From a checkpoint of a small transformer trained on Wikipedia.
Size: 11 layers, width 448, 7 heads of 64, vocabulary 2048, 27.7M parameters.
Architecture: RMSNorm before and after each block, no biases in attention or MLP, tied embeddings, capped logits.
Training: 531M tokens, 8100 steps.
MLP neurons of a small language model. Each row is named by its layer, matrix (down: output weights) and neuron, and shows model dimensions 165-260. Each number is 128 + 32 x the weight over its row's rms, rounded and kept within 0 to 255. Numbers have three digits each. A neuron's up and down rows have the sign that makes its largest values positive.
A block is one neuron, or neurons of one layer that tend to fire together. After each block is what it responds to, as a language model described it from the Wikipedia text at the highest values.

L6.down1098:201093107161209191148128153093131083121141110146101084100150071125088066121090128165144140141132170146178052084078116124168123120139088160117137145133078154165195092085094177125091101147137094123133161134115170141153108065123151108115105084136086134108114144099049195174159104110110099086
Description: Title closers and word-starts. Fires on the closing = of article title headers, and on opening fragments of multi-piece words in prose such as trans-, contr-, rem-.

L6.down1202:125137107063113119123090137168135122141153147185128148098085142142200123162172143054145100131142086066132143139142121089110114156116118141142170132103143109081133111137131177156128088109171122101116125182132082111195134205108098182121160120113156123171125111088115128087094166078099155093
Description: Pre-noun modifiers and cell numbers. Numbers ending a table cell (scores, points, stats) before a pipe, and determiners or modifier endings just before a noun, e.g. the, seventy-two, convicted.

L8.down35:145153175160138099126110121156148145111177095141129187132083143106136075128140150125122128143167103153056069167143090128208152123156106101085123115139093060139108092136091122117082094086110119157127085111077070135185175089079122151164153079126075116169155151154141138124172094143174160137
L8.down380:153182108069087131163141110085118114098130096109188140087075158143156090152106162119121109101097125084152128113120145111129151140093184111118140086165166189172152147100132173129164172147094160110139157139163073154106084136178103130110070098158106135158164116179135119142125184112150158141
L8.down472:129103110124080136063160121122153124170125133102140128150114091103175097161137161132140125137144120188121129093108172146093158098110095163127106207106094153158113140125129116132160162154129163138166106122139097255178134137093170077126142120134179181132103128119136076116154161130132168142
L8.down560:169190127166116147091054133154113116116155113160095124135089117083158113103053131155125108113147106101124063229106185090132114126099158117108139081122135151063119125090081148095108148157148173107160130134101081200113172140162154163151100059131146151139099143175108129142158156119105133143
L8.down642:134160088049094136109200112140134080093221139091157139113153132136167130174109087141168180102103134139182104091135161180104117086079168175141160102123194132140139108088150178127100095101155117107117137123127069143122066070232118105122134115118127204068140117082167111106141154124125143137
L8.down661:081118099121209160146084112179121118153115104157107099100050121112154118107118099147138069116105135126105112158148166118110127085102192115093173081116094133131129197124133154139090132159180169174144120144081154171158132111109122084092128128115150088129121151184109119154153129072133141179
L8.down885:205105122125089095102213080117106164114164086146128124110094177123184176077094103079095128177128121119131115138049143126141151103187090131144154143161089106096121120078089139125172155105104181157067170133099105152194125071112124167114124096107123155116127109123111148110126163193098145132
L8.down996:160111120120123129049094138135154151132088115089134122110176180162134097125130068122098182198097088093109199094142101082085128124109154103093173146143113156187127140111084095118172187047131118135133139134097122155173148169135158106077144161130172090134173126126158126126079155136185083085
Description: Table cell final digits. Last digit of a number that ends a pipe-delimited table cell in sports or statistics tables, such as the 6 in 76 or the 9 in 59.

L6.down1152:132117150150113211113063093177164100106117147159083120134169109109165153107093103099146130131086090158176121151111105166156161150125168157111095099131165112090148133126135141158198145127094124128140101110128097146168139119160115138143098150070142117221133052168140136164070138134124077109
Description: Clause-joining coordinators. The conjunctions and or or joining a new clause or long item after a long phrase, often a comma, as in "arrested in Utah, and was extradited".

L2.down46:022108126167080109099147148154102098133054123160159141097160117150117127155126141113147113106123129103127112145085085126149086133144135131082137119109095145153109139084115121134123141101088104098142123110107138092126078130143098086119139151129084114239156119083109066149106148142195114152
L2.down187:126180160067134065128117068055171092155111139107133149150129132123082105138097133097136043142138075120126100121130139141098165154151125114097105194183134075117136142133153181156128109106174109090146096140124140134161107136151128142166093131165122095144162095125095167155126137117138150139
L2.down519:138167222111123182112151162136102115121155154170061153111103110070090140114180191133133095116134121140116111149109155127119111125097119101132135129221181107142144126100100135148057145123102146118160053164149127081097132068072116157050180091096094140111070140170167182142130096110099159105
L2.down536:154112139128122150045154108127144117092103086110106159111115121130125132134103066148114073131102167147171151151141144149113150129139153165085079175124150115073109096133090134122239105112124111136145186147155142205184116180158137123125084169066078140111187062128114106082135115121133131127
L2.down827:149103108114147125099063106102091075106137141120138155134047168091112155159160171169133106149111097150050120124103159117103171125139132142051133106099150111153113099158127114113156113104150082108127157073149128132104121160140153113100176122130132136086145124162177093076091148133137087092
L2.down999:163166112116159127092138108152068089104184134124112125146087174117150101126188120149148102144190157115122123165088126144166139129121141159135183140174226128101138077100190129178129130081130095092127099091110116020132122063152096071158117139130073164163102193156159129086117072165120158124
L2.down1032:125145199112106121092058148134119131145100076176111167103165096079134155096171138169147103105115188083163140143117077177161180135125160168155114092128160132131155152068144110116166123126183136145140066168132124145151185166112074147104143106126107134127112114136115104174106155095088159131
L2.down1038:156072156124172188113102133125169185124143128141121102104177121121199113084154214109180072033096102122130106173170201151121166118111079148118145091091103193172131174139139131091138171132115142135159150146142058143128122127122087140147084178088110123170168051174164088135161191078091106086
Description: Clause-linking conjunctions. Coordinating conjunctions after a comma that begin a new clause or list item, mainly and, but, or, plus the letter strings and and fin inside words like Pandit, Alexandru, Finland, finale.

L2.down118:116151106114164079115139120055101136130125119131185138057187105093126079159125116085092158106062084127167121160138111125174145173146121088133116135129141143189127106219128147148069136173162164146151104143050144180132127101108083138082152090143122188095161193145084048156127136120144105122
L2.down148:163138147145088139143138186158081167184098156107138098094167188128076157162108155073104117141099167173125155168122115172128188160111175111108146119159117150131159093134142120142151130117162107149124131134128153130108119069105116109072195161103152159130061174125119152144152081146135110111
L2.down549:135139134139087127117056170093152145110213134118140110118177094129115117105093109129175093138096157080095091162142147086198115116133083113173146137099136126102093113167069128130099117114002107138095189105116125132098141126080188087141176108116123137182096118118173158112107104139201110127
L2.down614:113106112132129182101130115100080106105110171107121067166123114120095129149131156108142099138122175118058157087135132117190072107059129086131179099127171098192178126156151119138125109165144146205118071084128136111113138107126111132074168179151092131130168137127110110098108112114165140171
L2.down637:110114089127116159149125169109096156074147140096160064129112157121116090151080135080174109160159133100116144167147089153112179155122164095125091173170159129127154050143108134083172152115142144161103126116191100103144075104076143078082138085102172127122095188126122054136114150117120107158
L2.down808:107138124093151130144152139160083146181126175131104120114103084096151109146130210069147125101130146124096068134067088127122128221096106137174124135099195175089148141143176104133145126144110081133172122096122094110170049081099110131147175083177110082114132127109200111095162134120137121142
L2.down866:159151151153120145143139164104095123154114147128108120139126137070165158172128076109189132132109116099146184112162125135164151149178124075154149095165208172117125138104136164105150130150076166105140125116123164031155126152087160117132109099097123096099157122111094068159144167083141115127
L2.down1159:142101066062215071105162132129146186147181128110090140107183202131127106123126129112181155119131122148160064164154143119069160150127141123148192094157157124115100105183093154171130091155071127118158105186122120119149082089144065103095160135124143130114126096179089131188144118170070094088
Description: Structured list markup tokens. List-item dashes, line breaks, colons and section-heading markers in structured text such as name lists, infoboxes, taxoboxes and stat tables, e.g. "- " before a name, "Class: ", "===".

L8.down57:088167112156119118134129145138100109194113118156168090167152133137147118139076120126141154160094141131192177068120060135103108078109097109071128136113092177100172103098078183105112157141135134156107093144109179137082150173105097126109133136181183133086098124085158179194140066120097122156
L8.down139:172140137160093079155107111141135115121076120042128143097173040112113121136147116162101143148168140105195157149115142143134136084149108131174092144142168124129126104157145128201064105204173147080083051164107136153121098152115152177121118103101152107134093143083126128144101202157121104126
L8.down214:125129192116098098082133118130107143084133101110124120133170157150178104044097181131041205102150106166169151122138124117176169201105162125086100078099158124147111127119098129183122064189150182177143108147156182086116174162133195148118126114148087111128094123134193181118156134145145120156
L8.down595:113171107169122160133076114156121134088122085101157132117168130126102140119091146161139113125149157187153136138151170118162059134086109087167086195067117152146075166167129139161146089163153126168130159088115166173204141107126221164130114117114157111136134185091147127144119132112186155111
L8.down780:115112173091152227170086103053192102171093158142145149177204061081096193126123107162084137089143101149120123106150133140056171115101114156143142204110114139193152096122123086121125169139149069140141129090102056093136146181160107132191140072079067122198160139136133107168094119167160144111
L8.down998:120130137113102117170141147133160178073096147105086176073159114146142089124157140147112089164081116099150136144051160152179117092066164181119081054154117124133070130126160111109101137079107112152096115115146128112154166076173100151128134097103150179115105120084130074126124070072157135139
L8.down1143:110116123109163130094124150141112130087103093143119092137139123148133098114168098133151115127133141141206151098079150139144144077110130103135103202092183152138150061109182138168085158094121169128138136116145156134185159095131176120158108125105088151146113165108127117099125159096175115137
L8.down1200:089123103117120071215202119113108148101107112093105110143087115155139161121145130029143168132159096152156109076190095143160097111136084110115114151131153085145119107147090140066184106166145208121085065167136071146124082158124127212136166184116136179076134181100106109202145127095096118141
Description: Paragraph and section ends. Paragraph-final periods before a blank line, the closing = of article titles, and "of" in short descriptions like "Species of moth".

L8.down114:099073184093170130129120098144116118114134099152080142163169115113097187110105163107103119110150152165174108108116195210127097170127162091180153147108120158132106091125093153138071118128109100156073116125119157128123118170149047136085154150101171101096146094118138128161183116078161121084
L8.down170:124099095141176148162110084135176151138126163163099133129150151081142129127087133164176092093079145102187134145133102190121085139124190084126151083120101141114149146136107067087074131143124147156150176123133115184146149138161055124109165150136109058150120169147065073132141146132128124167
L8.down432:109213120143174112148184117146119107167132171106142133135127140141120118084129162087150239133141170079135180128175158185144150161104140161166067156077152165107164120111135137153145137108095118113120110174123100141133103134079155095151171134156101138097093125121126120094129179154153103070
L8.down639:129185163103138173102139132101115099134083165078129162114140173130133151124149148137160136136095136118172095098153132109117141128076160128092083116212175198150173159184100143086140111144150089126184128123111107116130082181127113086089146156188146154140092112186135132131079106143051129111
L8.down654:118054117170149149105080163106065140155117117129134155137148141128199097107200130136159131149120132079084150176148113091140144109179045148055142158113158149152105134105114101106129119126130143132092100113102106177075127135097093116054122155152115051081095183136169102096136112095092098134
L8.down657:123120169092144144134140086136121160104116116161171143141105130113199190148100152159161086185126147172127101180142157144149100128117193161199081130071156084136166119152116106095158133103124154076126174144141159169117200163120029145154137165189089169114125122123117113115179085124118202144
L8.down968:129115120122121052135141151134183166118134121157117173121139083155139147098137117115097163138122184111084098134155110166156152150124078121144156144112095119100141170208135110107125153080151195208086172146070118078113156189087137104115145101160153115135102116185129101063139089067126086084
L8.down1052:112116154090092137102168124128094137162162133097142098087105249135117162131090097126080193104121170156163176092199126126069163090138095092093097130128063126186143163163177081167135155188163105114155103129114114173116154147116150097166095102105128133147142134106133150129205212138113085187
Description: Month names in dates. Month names within full dates (day–month–year or month–day), especially in tables and match/release listings, e.g. August 2003, 17 Dec, March 2001.

L6.down390:067088149156190130141133096185161091150201136169163128109154139153134088100143140138207104079167125131099111147138147148112125099123087131176159112170078148117144129137135123195146099137109105149123195110173095099210100133166051124118100150137143102117107095166098129125089136174131197105
Description: List item line breaks. Line breaks ending one dash-bulleted list entry before the next (See also lists, name lists); also year prefixes like 201, 198, and closing ===.

L2.down90:113100077143068129133127130167088152102139081094133140086144112112097059119152156143110100140117066125103139125167147079062096135150132146118149117107163065055140180111139165171125129159088114127180086134137139138118100114166082157141132129060114145073140195139096119100129172133138060127
L2.down101:125154183128074144130176063098183123131142138068152109147115137145172133110156097101159128130122148073066122139164158151098147120103087190104137171135122138101094093172125164097123097142060114090171118123141114121163101109171122119093088163162121167104074143121182112147102108176119098183
L2.down290:134141116129106138163082096169135103148122179110149101129144117119124112145160190200173131165122129102115057146112156130092185219086140201135131158100132183167134127146146196192127137099098182088147099158082085137122096051089152130097100188167120120172076120081120122128093142135179188104
L2.down442:127176139137123170113101089112169080130146188167145129127160119139090090173126115103109172127062104109105119099087125135102027159116146132073117068079105116191101113115126113141121084113104142142161126058125119139103118116100197124154149152061127142100066111107095130128074153128052049126
L2.down537:135175133112190119140100093128140123108162158129137098177147063102127175158134101119142146099172114121078147092086153102135051117111108090133078113110103074139146121142145160166169119117105153077166154123120179153171118113114133088177157107097115183158155144184161089105139092067124099153
L2.down666:148121091112079152108126100144101178148130151107113134118135104060063142116142172128150180121099064074124174095160109124121139112033220099090075144118134100207104090110130139123149079087086129080142115149134117148119110148152091082172096150167119128124108112148116078152150135186124120107
L2.down804:080154181081126126104131159064106155165111164096112164132126126138117147141120161156109178146187096202091133155143086117126120104113119139118102076143174117126186148115109161084156094142098090128150108164101075191147117092203115156113139079095040121055090096107143096093185096144161146099
L2.down837:051115131147138110171174127066135121147111127116136178143188110136120138163137153138151188170154204146130105099210067093092183137087175121179109156056128114112167112087126172136143070082129121080082154102148185128095166090092139145161151074170135114128085110185162144098112078191098127141
Description: Month names in dates. Month-name tokens inside full dates, mostly before a year, as in "born 27 March 2002", "on August 2, 1979", "In January 1789".

L2.down88:094108115147187156202090141093194163103059112167104150060086093130058074138160208086123143099122134068124111169152144089116132126089197077106157159106185154116100148086105129131085165104073139114143042131068153093157142097087144140147114100117096156110144178164082174149140119134166107112
L2.down89:134123146116081098117172176167073056144087085186146138094127111112148038120174145153125133151094124128114081120163135140099149081094145118099094123155105179145119140167127115108151074141119140149171114069121092161123174141108093152088104126161154072086156182122099115134156154125131209114
L2.down629:141152156151143155138088121174173146126171072112157122114086119112172096149123107113201106081125090151131110172164125169106157139116152171121136157126163150099139133175127085105169117134111101133165108139070086107118135111100141111156125143154154078041120119161153146152042136136114096141
L2.down756:112184124149173139127133096152156118162110126190131148138126071131168132102153129106174095165125078174087166127128146140125183111134167206096154118106071159122154112101133106149101151149064200100154108184139069128136120050109157159159096139122108097166127058118133142122134173122155125128
L2.down845:101202102133140141129161167160120177178142085103105138100124158123104131085129157158102119169122150160099137145136078170078117170134133156071169164156097080122075138095171175138126170132101207141184129098139108109124153073140113149103148177129152111152108123157152111174088113073122153141
L2.down945:153133088169150118134118215140186137152154115172085091085105130088114129184141073116113088106125142198092085130144129074125118091149090122128162142140097102088094117107083087109120130179108116117136131144117080146162170209167159112104038134097174152087123062135123124134147123132097162140
L2.down949:096188154118152086100142218096203142118126116124092133127151161066123145129129154108125109105136123179114144118069111079112128155137081133163155140151115099130124096164177116121116157107123116110148129127082085133113144114130132129186101103150125060122173095154134086190173095130088114081
L2.down971:106119204157133128122136107170150142171061140133143094167139125144175175072113101170170119099171174212113046116098170073112167165108109142070079120140117144121093105109141187146097123140130115101123104101146059080103137065134085141091114146127123130112137115102143149142169096109160139157
Description: Article title closing marks. The closing "=" of article title headings such as species, places or people, plus first pieces of split words like orig-, build-, mil-.

L6.down421:112116148150155136115147153104145152120134179130149113132139090121085112144183149166105127185148152076159106101111161124112176101113167134129124128151139109085100165170115058089114152150101083137130109091084123148128109154106111100103152163188121123156154127132125120185105107137142124135
Description: Mid-word stem fragments. Word-piece stems split from the start of a word, awaiting a suffix, such as F-our-teenth, r-om-ance, larg-est, G-am-es, clos-ed.

L2.down254:128127161092120145137127083196191112083078177125105138086097128102099130111152132153150091107139153068175193148082153130131125162134163094106165097123102112159133158096161122113114164167120146124080144130117130128094122098143143168150155152173155152108076095123125169099135202116147157155
L2.down271:131180126100171128127163083150082112135075171124139089071118138103126157126169163115106105085079115109128178074148098097135122106140165132105147114138170150117095160099159110098156165202098198163105205149098099045128135030105094177104111127128129136164117075160096154157153141151119130120
L2.down317:123121112143171155112150069121132071070160094169120112135126130161086155150118119130110102068070129083176135118212065193134094142091069089133136169141130115069194121166114131126150137114086164132126088131137142128127163114169170116108122174144167126092097091155076126081099120120140183119
L2.down389:101140149143169102108061139112198161136117102150128145164179111148125139108167120119188090190138140141080153044134060074158098180129129121149188138118123077115164093111149190104136126154168115085078103150147185079110123101172117174167107149133092115165132132057137153114133127093111109120
L2.down472:120140147181190118128117175097161084209192149113126160162140140140190101136147098143140126130111163137207108106112183181104147106142134072154117121088181141109081109163131172140105136180062097130189070109166123126133151108058160146165176066143094139092114151132088121118132091135154117144
L2.down578:136138121153134063065182150064119145221106121172109141136129098160093139153165137134127121145179090168141143145112088140119097146176157087106124129078099087170080179125107164132103090168113109120163098103115126124200149134132152164115104095076129084113116133089102104145123103167131159115
L2.down645:146175134136117141103091136125113067123168165135142137130150117166131130124119087102135147175135194124179108147133165142134062173166106120131151101086111123085093137100153120151099059165106102150195082125101156131069104137130117080114135104157127172067065133149072108167059120135090149126
L2.down821:168171136118151127152118109156108151108135138121100047143113127128146131147132141145118089150105158141152143125139097130125057105140130084093105159173085138138176142151093088082118130175145135126119131135108129119074130119097139157078139104122160091125110141178097140128106155121150084044
Description: Table cell end values. Final token of a cell in wiki tables just before a pipe, mostly numbers (e.g. 27, 8, 14) and "place" in "Bronze medal – third place"; occasionally mid-word pieces like Sw, od.

L6.down345:088155140093149163128150101079143127158123181115179125167159145097149182120160103117122131104115109145090176147173072182079131122112052137127103120119148148093189181168158116149150149090131138072186069123123164132092133069120133133162149137142169121137152162121165137072111180141160160154
Description: Month names in dates. Month names and their word pieces inside dates, such as 27 February, March 2001 and Dec in tables, plus "spring of"; weaker on mid-word pieces like phil-osophy and w-indow.

L2.down147:098089148141117132127119109150157157169091097156043083135117105111088130172076180158121126177096167138128161187147147101118133092091172133114148095151147094143108142195118082121130155127104127114169096116150123150133135126169138145057099152069174089146146102112131114130139176157129056166
L2.down223:090164127154136149123174136110129072153128128102144083171155106138111102125117158089132161070105116071182139143102112153100124118141157089170166149118142175180162058126150154140165145097123192126182136110132070099119098105097150156140097108152155123144097115126154152135120113142093103103
L2.down414:120139154122166140086102146143098164082097091126094077071090097153135122154184172134157133142131111139064085124170175092107143142109119115163115128115125124131045078093111115076145167113113162104085108097106146143188122129111154049124034116149202123168132091086132134090110124168126124096
L2.down429:120121132129119104118188215130197143145077175150165117128131105104130166096176156085147139113167132165113161198084138139117151160066174158090131059083172155181152074064151090096066114136163162084106120135109083105155140156137141164173178224174180165139082129125159151149121119134118102106
L2.down478:110155132095086074125118125143133119122129131160063076116108099138139177121089159108089161140156124118114119089078080147126155159089133117072104151137218143105130081104131145137101149132088132180176099101107157124103119118102141121144159195157047154111124187144174167111133127146149135092
L2.down979:161138097105140157151140108053127116155081136135114163142091175177132088124145126148156149155083133098131102140108131142057169106191103131097111099133194029137136073090160199159136132101142151183202161053055091095150133159151138157170167156133119177122119102103071114117093116148094102216
L2.down1080:140096150158115078133142152085185150071082104129127173124111099114147061082175102177120171153089136112163144122172146111094205106072187135163133147076130086134141103148190168126171165163091144177152178122135111089149164087189149113110107140150125139123118150095125148135109100112142158072
L2.down1154:149107127096163132150153104154160124135096159133119142156102092098170161169127157134108102164108131126096131144106160097189130127124151168108132113119129123174133195061077189159146107123178077118083131128146161133164140094124102122117159129210136104155108148120160099174179091155118128087
Description: Word-internal vowel fragments. Short vowel-led word pieces right after a word's opening consonants, mostly "om" (r-om-ance, H-om-eland, T-om-my), also v-oc-als, H-on-ours, recr-u-ited.

L8.down375:094102153192135156166110149155064059168133090123188094145143129107172151130080095216127147127116130152144132158105085148147088110121147099094116135136146109106115105099047132135200091122120157093143121099156094118135136110112098112093162130138102137137114170123144143067140165155130072116
L8.down460:142133181096125151126132107135114092161125168134185126149088104149135137133073073162147104118148124122072089100058110163119170126186124087173129143119170169087171180186191140085092140134159170103069141103127137097117115078150122124146108089161140121116138149104136091101088139165083186117
L8.down566:147143125090125152104151095169107173140108086122067168158147170103140160118070107105156155162125105129163155146174160165157116085087150108123122101101105155110132097100207180156138097147112126057123138149056095177167158151161099136114133108128152128127135148106146127162146094211178057142
L8.down613:158131162181149160100165104125149098142121116131131191148117148178135114143108086098144125108164097132163148105097209149148096047120140118102176119136059108098114105108135121112155127140177105161139134101149120198140092183137127138149116174075127161150137134090157161151128110124144169154
L8.down725:144204114117088143081103126125120128108145104116158076174153126079081085114090154195119102151110160065133096036063120132121168147153142118116077163170135129112080109171092115102119143119100124140173154105164104150126097073144093090075145124141136102138124136167130124194120119147173108139
L8.down839:067110084111139130136156124143202070183138152136115146182145152125100157121105144097094109095093157133144135138153100168107121155120136167170165135112074083150080064121141132052125104136075126133142087086135094136160140180168141084142085165052093144171170104076225176111086074141145116145
L8.down1076:124166125184110142169137102187114160121133148156132111176083115081158125107144094098157115041150141116098130068173097141146118140138118121142078113163118122150135100163111094184164152125079155130137135141133120131162157164166106142112171139140150107162129167131126174172085151125050143138
L8.down1103:133166113110103114154109140158118136135121135090109088146133113094155139132144154102087156138136149092128069105123187112172055125096152116156149145121085137132134134134112106099180160154150181189126120185130111131203100127146133138133181144109128141140079114139139164232116078101087150201
Description: Digits inside multi-digit numbers. Digit pieces and thousands-separator commas inside multi-digit numbers, mostly in table cells for votes, attendance and prices, e.g. 8,953 or £480,000.